From a checkpoint of a small transformer trained on Wikipedia.
Size: 14 layers, width 192, 3 heads of 32, MLP 448 GeGLU.
MLP neurons of a small language model. Each row is named by its layer, matrix (down: output weights) and neuron, and shows model dimensions 0-191. Each number is 500 + 50 x the weight over its row's rms, rounded and kept within 0 to 999. Numbers have three digits each. A neuron's up and down rows have the sign that makes its largest values positive.
After each neuron's rows, "fires before" lists the tokens most often just after its 100 highest values on Wikipedia text that the model never trained on.

L5.down50:551502506577492515501495519457422469569491473547490402432414496514456484469529583444576459435416489474436501526499460556537503453491455474404557461446565478467561458503458571555527499509527464543482501543519491551501521526517620409529450578549487525358468499461452424498480539423427385538513531466524535519468377461408581474526539479547508440538525570421495500559501476376510549488393439457560431458505539479559415468469474523553554502513501487540476516516542529547418549532540565494514397419574527469615520493507546509565476548497504510558507517533436531564526520354516472513
fires before: " |", "s", "–", ":", " C"

L2.down255:442436523422488566514456547488504498568505461552537591458559631568433477553574534457452463500453511509364497513420548607594496544577570503474468482478507513438510541457566429507379472499486482536526558507445540458472415504497567476376533540499519526504493487400411531448421453444439484483479434496498492480509486560490471450504515466509445465459585495368509565564519503539551599572570502507415565508513487539522501540469480497508553400467493466420462533512502457590532539455438448587502547464570578512461479442534551534440542551537510559508560492505454556503461428399515482521
fires before: "s", ",", "\n", "t"

L7.down26:550545469463506504414526483528409557500432554506555503517468494452475506615416423497524513534527468529444450485449482469556505481428460551496747522511539481557501496511509494375545499521498492555479482486495476458539561511431483458470489485433534410474523545531513549471550575555543608467543488447444505493490466457486518435462551531433481474433560600521500529519500410476504486578517567535519469561543458424405485519558371574431520527414541507516491500529525500439420495510565524486499453539428528505534554480420641431551525482431508467575516410540493547516432475476490494438
fires before: " ", "\n", " D", " R"

L6.down405:542561525536424538458560583525565517535354439523514551521481502457471479519589468616538561519483475524500548518522452495492352526470624431547537514508419465527440488462577562550534550496504476478493459453494478506597455380520467390527561549503517486568488522439514583481496506515529605528391472496521496461536528484529401483495494479437503529500577528450446464568470502562472442505513495512476616541422524497548464445406508367451456510453433424431445499467542525421460516552523529484546479543475509530481380533507509451486458543499486418559527521513481506488525538355493499490
fires before: ".", " is", ",", "\n\n", "\n", ")"

L10.down378:490559504514529529455461551543489497523484497463413425584534439442473518560554484487528535580400393469441441466497481503471506601469507491565615510518452481581455453508492489470511522597535507512425558476509503473522517572508493424456546458502495460509419511537495576527512438528520575529563432429516490484524420577530447543506399555447479473498463441550510515468432579528482536514582567460434492499515496463466417522573436508500432501497545397483491511505474573482511490453505518518465312472411488540477511470542631510474472628500445491530446477592544523660579463479448523509
fires before: " ", "\n", "\n\n", " D"

L2.down232:466535432512429481511482500537472501488539539503502404479503408502469495559526398499445501381465435517502504595483414642441473445421504464455422508633515457429382478436548573525505566501518597462521448430570508470455557481500371487567497564521471493495421400495532580486418451498511390532481539481545523490472497522408459457489535408555452484535401518497461488452537447451495517520488584454436467557461478460439531486489475453523580427477602509507558494525538521479550524526550514538544449493539596468414468519467474542490423507473485500507506442493483497421585546521557534443
fires before: "p", "t", "c", "it", "pl", "ec"

L5.down159:477474528520554539621421545473509464520549514475462526545519444500428516437534505491481454420470429551473455512442418492474472547482431448449526546502533482498483424529353521562468462505495459458528544503375515547569477468461526566545527502439468448521453665469539588545451477486576437479591528462472517464529470528488467469490552512602446489526440468550529456469437469439416544425464427481597519538505569529504495432497449522528621554479491562447553471510507490431584554518570490533508415522528548484560461573521492556513475478460408501569476414534515565429541521503598568609
fires before: " |", ",", "–", ":", "r", "t"

L7.down207:531504476529501503391505481473504477486416613510415487497511441450543526551566536454546514557462450512486437534506469477501505514473463469429686453571463430507475472548484536515540494545577492480497492462525460495446557480486476522471517535426509427517532463546555502431523553596527565488527535393483480483489472361503514492463491510567502474486514550551517482549511417474492467491455568485536446557441459501468540568583407591515435586532554488496546502467340527451487560517519451515472379470516499476511527400407712436445491536506512536481481473552469538503463531446514466569
fires before: " ", "\n", "\n\n", " U", " C"

L9.down60:538451548472427484523472538426595530646503456464510486493511432539464462458513484488544562516560444540447415512545412458462354515492508478531495465472597450457550649570475544552490482507528495513481490477497502483445488466469480509584589426531512391485469468443501495482490478527509531506535451463445483490498600509541550517564502451561551492579522479411537492484536432422494451542443452500464521545482405525558441580459465449510529566496422547414462574465515506535519546560547413485578525493566509476448518423518706533541474506535475491569471437437529511506574586469522484508
fires before: ",", ")", "),", ".", "–", ":"

L5.down96:547470477465510526485510517508548491571488489570451468556526432448575510513619493562507565532449466539475478486469505522531582522535428520451737501469502385453510532567502461490519544566555538480559523526500509538510556529538498483411491494523469437447446504529475527492414400500553545453564471554420506458500519466610454477460441481501520457491504516491437504568459493479483503488594545524402448511503431559475437551585455534536510431617563465457512469522456466450505507533549584543429400512437434550492564431477575458456405522476486515464437504558479507349447531462482462488
fires before: " ", "\n"

L3.down184:473439436485574544477489484472509468483389578488446537477542609490405522555593536455554496461555560502457562521380487512457479471637579521510538490460622432497497494508476454520539468440482498531482503523465449503522485439519456418420524568516467547535488487517454437552465530513414424453461537515561561464448581513498435516496518453466485491478515447498536478514488455394607542510514500510489594511515558464534477479462560509508490522529566543534339521429445435505445360549506486581480471494484420479647475465522474498430520473435482566595468568532525478504564444576524494458
fires before: "|", ",", "\n", "-"

L2.down63:506469485561548468531529470492503452596454401570505518582483493506514452600610494509598525462503488535501466403529469482473529559381533486461616512491554481496464566471492462522547449524517446532571567512482481472484542458484487496403531468403435498523494514499430574409428646517498599525491505486532434529468388431494492486410479495485490516627517463493536427451525489527532458427393595558517438517429472535566464510458474568554543499543502451501496484470482554522579507514580562556475528458421403580564538444472633527511515531505523508483565517447520522488435526508431463465
fires before: " ", "\n", "\n\n", " —"

L3.down209:472422387496500455522548460529514504474494528498547474473418516516435513498498432524535452453472429507462606466529421584383419439478496519480421473524562498468442602472512513553454577471490528475548495463519486444590534527553480511509467490514473533530464601462462455567464541556529521441519501396553583506568566485424455465436518393489418555535422471483482486529524547456505497485558536494532467564516577551432516557444585460538501564539567563499459418486474412454521524517502528494483378516568489472543574394403460551511502505451502574601490479500454523414614519462600524428
fires before: "p", "t", "c", "it", "per", "pl"